MLP neurons of a small language model. Each row is named by its layer, matrix (up: input weights) and neuron, and shows model dimensions 16-143. Each number is 500 + 50 x the weight over its row's rms, rounded and kept within 0 to 999. Numbers have three digits each.
After each neuron's rows, "fires after" lists the tokens most often just before its 100 highest values on Wikipedia text that the model never trained on.

L17.up570:545498569479487423668548522486578514567475553392506466466523484515557447520487446468462420528541540494518505565543582512430477488522501532427463433534511503488519538537471435427568539404594454541437471413505470525457462485523565453517523498622410496549532501544437427466572441399439473540551522511551489525515419503513505531525405492390515489540488510554522549504538627583532545529477
fires after: "1", " "

L15.up661:590501476435518534615451471567538556605475435452549471537456451545462526449511485496495533467426456455545519480542491532419570453558415521518404502544517498517549496532516499465488509508527533506479517461464420508402529533538503436573445588460442553520515509532455541503486579516562442480525553545470433551585494498574506537382446496529452565475506542604542487500435472565457479491555
fires after: " ", "0", ",", "1", "2", "4"

L17.up279:548534546492548578537424412502474589497503559407574486489542479557470445451446410470467478447491400484484496438488518540469535499495486495441472517488472488549565506531606497474535466615449507468488485443485486581520466423517431466562510613471473474421555518539495497521508510457501573522585540587500470569514451550489535422413511503589537548454489469558515589490456495480522467431537
fires after: "4", "3", "5", "9", "8", "2"

L4.up490:493565450445436494542541459545511481558527564428502480588423382534431471495373507504460587497479429570505510418561383460528450537488496525481410456390524498478522532538460453490453502437532451503424491408523533503533502519559499463559490470554486566499556417534483443479529477606500482494430481492471436580581482547550520536450502509509542542524606508506479572513510557460499467572534
fires after: ".", ".\""

L17.up171:532538473549453458570386460458612517585481471434512550435555452513493547539454442492513462530499545519560507536552463574334493451479429488459606471588449478492510428577461472463419464422553482533467498498511472459480436615484526510566425597530568402508476557484412503491569460493503417545532493528504512503427495454507474531495579502571437495613579534530532458553552521545491547568466
fires after: " ", ".", "0", ",", "9", " as"

L17.up298:492483555571522509594539487454487514543534496386464469412607491458478489462521399464466594493562476532510514473636530457481497470488553493480479529503467514459490493568556506472503499533525499523495519507532491497469471508455520417576483549614426441438535502475438556442491499650456546565425538454484444524472505548514387475443432480441457529549513536574619448450529517563585497493418
fires after: " "

L5.up242:445509481556522509541537523532545453558478516499541473506517460485464501455469408506432605447497417432485458457514440537500513556472404520410404491495527555457531513542449426500462505453564478522399546472506456551452477491472496447507460526584550480599549455517458429495533530595682439594422527483445470476468517500570386532456458525468495507484513471572471524472466526541525552551452
fires after: "\n", "."

L20.up313:573508489575499415560481580530525554436524508458505498439474429590441489481519518505437408457454441399561540524594530489446599502528572445462464512531563501573487511512539492415539529473471555514485420478469475586549495518502497431458449515551487501485529612494412455469415505528545438438442572493556461508544385477479595501535508600470546625416543465596471510476469518499530539421595
fires after: "1", "2", "9", "3", "4"

L5.up595:559639501538431394610532540541497512557601565480461509543461428494549492441455413530469501449453421495517439420574491516484500595442470440412552459561588563482512567566451418514458484443510434498404517453532420539538494429546533523588390496545534537545484438578434454532536521572499488468510558463536497526450464388609472504497530556602452577493525499503481518425377524550539556463510
fires after: "\n", ".", ","

L20.up452:519593471469481476547493465504482504502459416521472432509500461445541450473495435487470500477465425590361539493471616504494442437578465573538529533586531472509545519536493436466543603426457519520505406556568463536531476560491440479485539603596483514482604468567414470470497503523525501486486499505424422543460555412510444468488507562576473482438546506496541501385458579417505489544462
fires after: " ", "\n"

L13.up504:470498528436422538518505548452503477544496482513470416502512441508552480498361497428506587529549538536408516478484444538471478489538560515507507415496476483480466549518494450433456456449551494558528520568484542513496565542532544506449465486555475453498461525517513522435578538502523395481480558498593482526441431571517523632453455457486526515566562517497515490418582538552437453505407
fires after: " ", " |"

L4.up355:435564465542549495519462378504570499548459619421490429600506392426527408506460544584450517494457537462483559423537482531472519486529562531481413466548438531454549535540540457497432508469507512451402511598506509438424521505532471448470494515534509501546498523415421584502506495496516497505614481570504498533551445553510614495423413445543501461444497586556501481475520510540463546446506
fires after: " =", "\n", ")", "==", "m"

L11.up484:482415414539546497502525416511557464568458473450426523509557383479591509469497477510470576489402537520474602435552397538477489503564452498510523493583461477567560582548581435452523518450473470531479414538537438554382463541512560441431462579450534492469488523418523502463495498573565504431477437534529551558476529554537470416444475517588434427520480589483469513519598461497495570479442
fires after: " "

L22.up381:477480565520476584465530488520529525491577571484498468434464463490480448598476487524505428493478522430547567470466527426495445629447570472479481470535515398499557530526594433449598479458408486537495441467581546452456504517588442468463435487539530462378488511520544505486470541439437559539453403531550540471491520472534467501456495609540472561509525524488565643518467518392486519485490
fires after: "2", "9", "3", "–", "1", "0"

L11.up595:468579567484378464544539471514504473577572479473493454440527486554557491483388487479480421515447498363480530487560520516497390462518354484457598381515572472544483488587476475528461522396493476552458452549580480555494469600421540451587508544544496448523430480463524547482587487589473491547488497598476491504472544488550443455517485451586468454455515603519567567479546442589501497489494
fires after: " ", "d", "s", "–"

L13.up630:524460552441494534642463364539493461557527458385534435539480474568453564465530515565442497478482408467452437501516463479439478531554476569444433549431563474449475546483501452506447503437528495433481527596471473555411527480541578461505421466574473506519550514370473425492540497445652527557423550547537489524503530514461518562480558483553531546404453478524473535459438531555513465544438
fires after: " ", "."

L5.up244:489612521607482456572524427494580380637528573440492494471467464464535452558427415507469531436525510503529537404465492540469487552488474484415500434439534539466484512509468393518511514482501450427486492466510521474463486538591584459554588516533574482547538444504527416511519494576538480434500406511447522529501499424516514550462432588417579616470526506471493559469518540466442468594583
fires after: ".", "\".", ".\""

L15.up750:453496475493492547528541524506536555496484534490458483496578517623444430468471480455480535534540404500491513526593475464500528514485506521497478437480432472511551579562466455506521547425535409398397417463509472565604509513507479507623469529522498524488470526506438446519470562500415424520424556481450574598481560503517483502501515521450472525485555550496606509480546466581643503534526
fires after: " ", "-", ",", "We", " O"

L13.up357:445555505531511581518438486567509511526498464482513443424490530584537397560489436513512496435448526480525473431509452498458469457481445466442471499515557425522585570552584517434466489443533384487529477562533454524483463504515589452536479563480434467421436514515495391455588570515530526493523444470464488552580447478505557488511530557518528451492503595547552598546525473520552505528496
fires after: "2", "3", "1", "9", "4", "7"

L4.up718:498513582566502491508510513506600507592603564484482489529437446503492420549454532565445531480510445477598476404481415494494439583498538529352405487555542478475502417529498494450454484478552403445477461460540490471471547357486488469506560486582524541470393449478520420551440567616592441440465456513542456543536521518491539501502466585426504589578547487541501509462466577551478516553506
fires after: ".", ",", ";"

L2.up20:506499452562473500593462476555592481579529523472562490506439387540509443497384399500453500498450511527470539483564439426421547492395601480446482414532570437527551475587415495507531458489497559447528536497605544572516489522522548414523409558533555462499504450483480485499537492492546509499495494587438508473574489485540537506450437573568447554491583541547534536428478539472438420430496
fires after: " ", "1", "2"

L22.up404:486601511512573380553466431414479565528478499456474553473468511534603537564458503474412361511409529520472569466505458516536423370529391495434472443507582441548532449534530471525513576450503507497464536581574527490534551495475535523539452479508506511506551501536402553531627511511519415425453504509497470559500512400559467469456465442483456430533514497540517534549522614455510482547503
fires after: "\n", ".", " \"", "-", "s", " "

L4.up508:510441457608558459573472450476600464480461533535520486515451462500413509471503456532431537465505449488504513474536390459448497518482480549361437434481550499490474513533447501499439490453458494424438532512556420462487530411567472499591515554533501506569507432471497480523433481559532516497392474490486534542511609444503414502476493590519546566575473563580476589525505582590431558493464
fires after: ".", ","

L6.up383:534538549612451468540504461529558439620523505450469490611407444539550478513405469492513531486441426536483497402498429573481464461493396557448499480587545456481510493514455449483441534535459583443487445495627621552464627494504476525556513514504465515559530482515479479493612529543511450606485491498451452501535498473515487464464576509458515474624495460581485600510557533514545552538505
fires after: " (", " \"", ".", " ", "-", "—"

L5.up373:520494474510438537504452542513583500439479422448578534561552500443502465576509505555505478493459511417439434504561457517401474441484597517458411491535502484528557504531449441451518498577531508371516577609600552501433532448542502508462435576510492538499500516521453592527544499452650473443575549600527469538475516524520559460435450470513495524545490540505523524395507507496467471463457
fires after: "\n", " |", ")"

L4.up261:469579494543449498496473392492541487545590437423512493519497443457545503524470439469489471453423536524472541432563476451463515512574582511391496461541467493535571524560456517448451463509525510461444478556572504539477546581466515429480387561534453566479574523463450665493513539441548495493468536501417538575542483479500554498422454501581410617443536514558502571503483565457530486457527
fires after: " =", "\n", ")"

L12.up230:534474544440514458449474466569489552512452543438536426497483494490483462471459429523404498473521522467540529552439543457483471551502584459427574474441464502514543601478484527449449570480494462449502449467511394487477462571523621496470535471520459557481539451536491378529475478473515509507410537494434430644531447501544541490573505474590542473486484521481595558419535592560576449559482
fires after: "1", ".", "0", " Dur", "2", "\n"

L17.up624:517544501524520497583499457554544542518531461467520531433636488455510470410504430577431518517566533494435530487531413585448501470544482477437496516586454516453417514527563557489480479396578460440501505430575405432494486458482579483585523488556546526402618512484497506413628615556487435559485423501497517533490461460467495536535452572433537503541530536521492522536539541504504487572485
fires after: "2", ",", " in", " ", " ("

L22.up297:416471553486481483605423404544528512577484559463504451481538462525587454562445510540455563503497427552536491496533489538547578599497419436444425511445472554454487478402450473484485475542573453462546515451564435553506530482545569511435433541616457517567508450597448529536431495485536500472450519463503500443519523510447472519458520601502565501383453405492485520547531572542532423611448
fires after: "0", "2", "3", "4", "7"

L17.up461:483402478433506462527533514505531530448488506434525472440541468526564504440481409463481494435479400543507544504568511531504532587465468530494492472545442421484506533475528517472561625414487495506457490468624482522530520485541631503449521508609495454435596473541438455435397497511532483556515575533387486583479460464560513421493428518448421593571433552468607531506475571565612477516473
fires after: " ", " (", " de"

L15.up9:465592501500517484470467411522531463511475583466586446475508401547499464516443479526453500495469474519447540456582501437456505410516524434491501484549521503580492531338518394484507516501582524466496428460578431542438422460479581489508437531481498562482496508628523495474497462519543449519466599481502500611500486484462538478432529581490467485505571428502579482441562471509477523534500
fires after: " ", "4", "5", "3", "1"

L22.up588:433471521548500503500530517601575465495559596468572523496548420510568453508477466519477564547530497493501480558549513539518531518545393477449574518534502513441467524515506457465561640456461425577474489442499503495442500573496475428558545578642539487492470573509498495470382490519522463527548491504452535559501465498516416531533480526465508473422442611408479489482573482517528430655410
fires after: "2", "|", "-", ".", "9"

L17.up343:491485515515457489578479457521582552528491443451557488519446510487499430572487467472507480540435500514547456428491511520429581430497513523472446502537632504528561479518479478552421466418513413446570553506482373420436555494545478448487435481529560523541505569463465452522445474537495418509506454544508459530421506535551459453453546685547570439546440484497559497512448487560417509583411
fires after: ".", ",", "0", "8", " are", "6"

L22.up197:438503455406464611455465557536493521552625488547527448537570477480605491514536426478472494514487445615531460541502471557545481466527485482427539465488365447429471520457518490541475569493465465478470447436520505500489508606513460530518606575505463514524466563484517447475553489485481556544570502423445537503556534521531504606461461542499537471482539502434465568559531518525423499522444
fires after: "2", "9", "–", " ", "d", "0"

L12.up598:447562593450456523567471569544466602488515422373594411473438464497517488562452520528474529434506480496538531458539519513429550421505476544446548445476509496506523470541508421516499469570537368425495459498501420549533537485543545493501465508515506504501413539467496445525450480509535557517502440558451572524520477492539493465531468466556562447519494455569546506511525530613488408563529
fires after: "9", "1", "8", ".", "4", "6"

L15.up740:559547423465483515538399518489505472512528499483558514470500429524539520544523481505506528513470505516447535432517444480514559387589585503483583461483471486496510536548473367478456479477511437484579434539480527610508467560467516481461440501523496513521453559420437582451548483628460423527475498504537476551422428459432537495374488473505460478631559541490567504458528442586526494484509
fires after: " "

L6.up158:484464459486532540458471433516524397616557584439531463536546444462505534520539454511501586453470494471529509426473516485566378526510480579414473431450524515485505568538544469479556517460476440537484387536493496436462523606549534430486576487491515530447529492543481459469491575407535594516475518608451509464550452537453583574511482492569539490439440589503544532404473460479546457551491
fires after: "2", "0", "5", "7", "de"

L20.up674:472433538477524518470485506488583552554488523488484482510537438469489351556503466496453511432540461611548538411472557520500597482406524502395416463449561451435558483409497504467505512528509424513536517428427491589547485511562416554447483605545518534517456509547495485551489450537501449553562453507486436485486544518477536546485483501572539490521497484549430455426480594517455517593440
fires after: " |", "0", "1", "2", "4"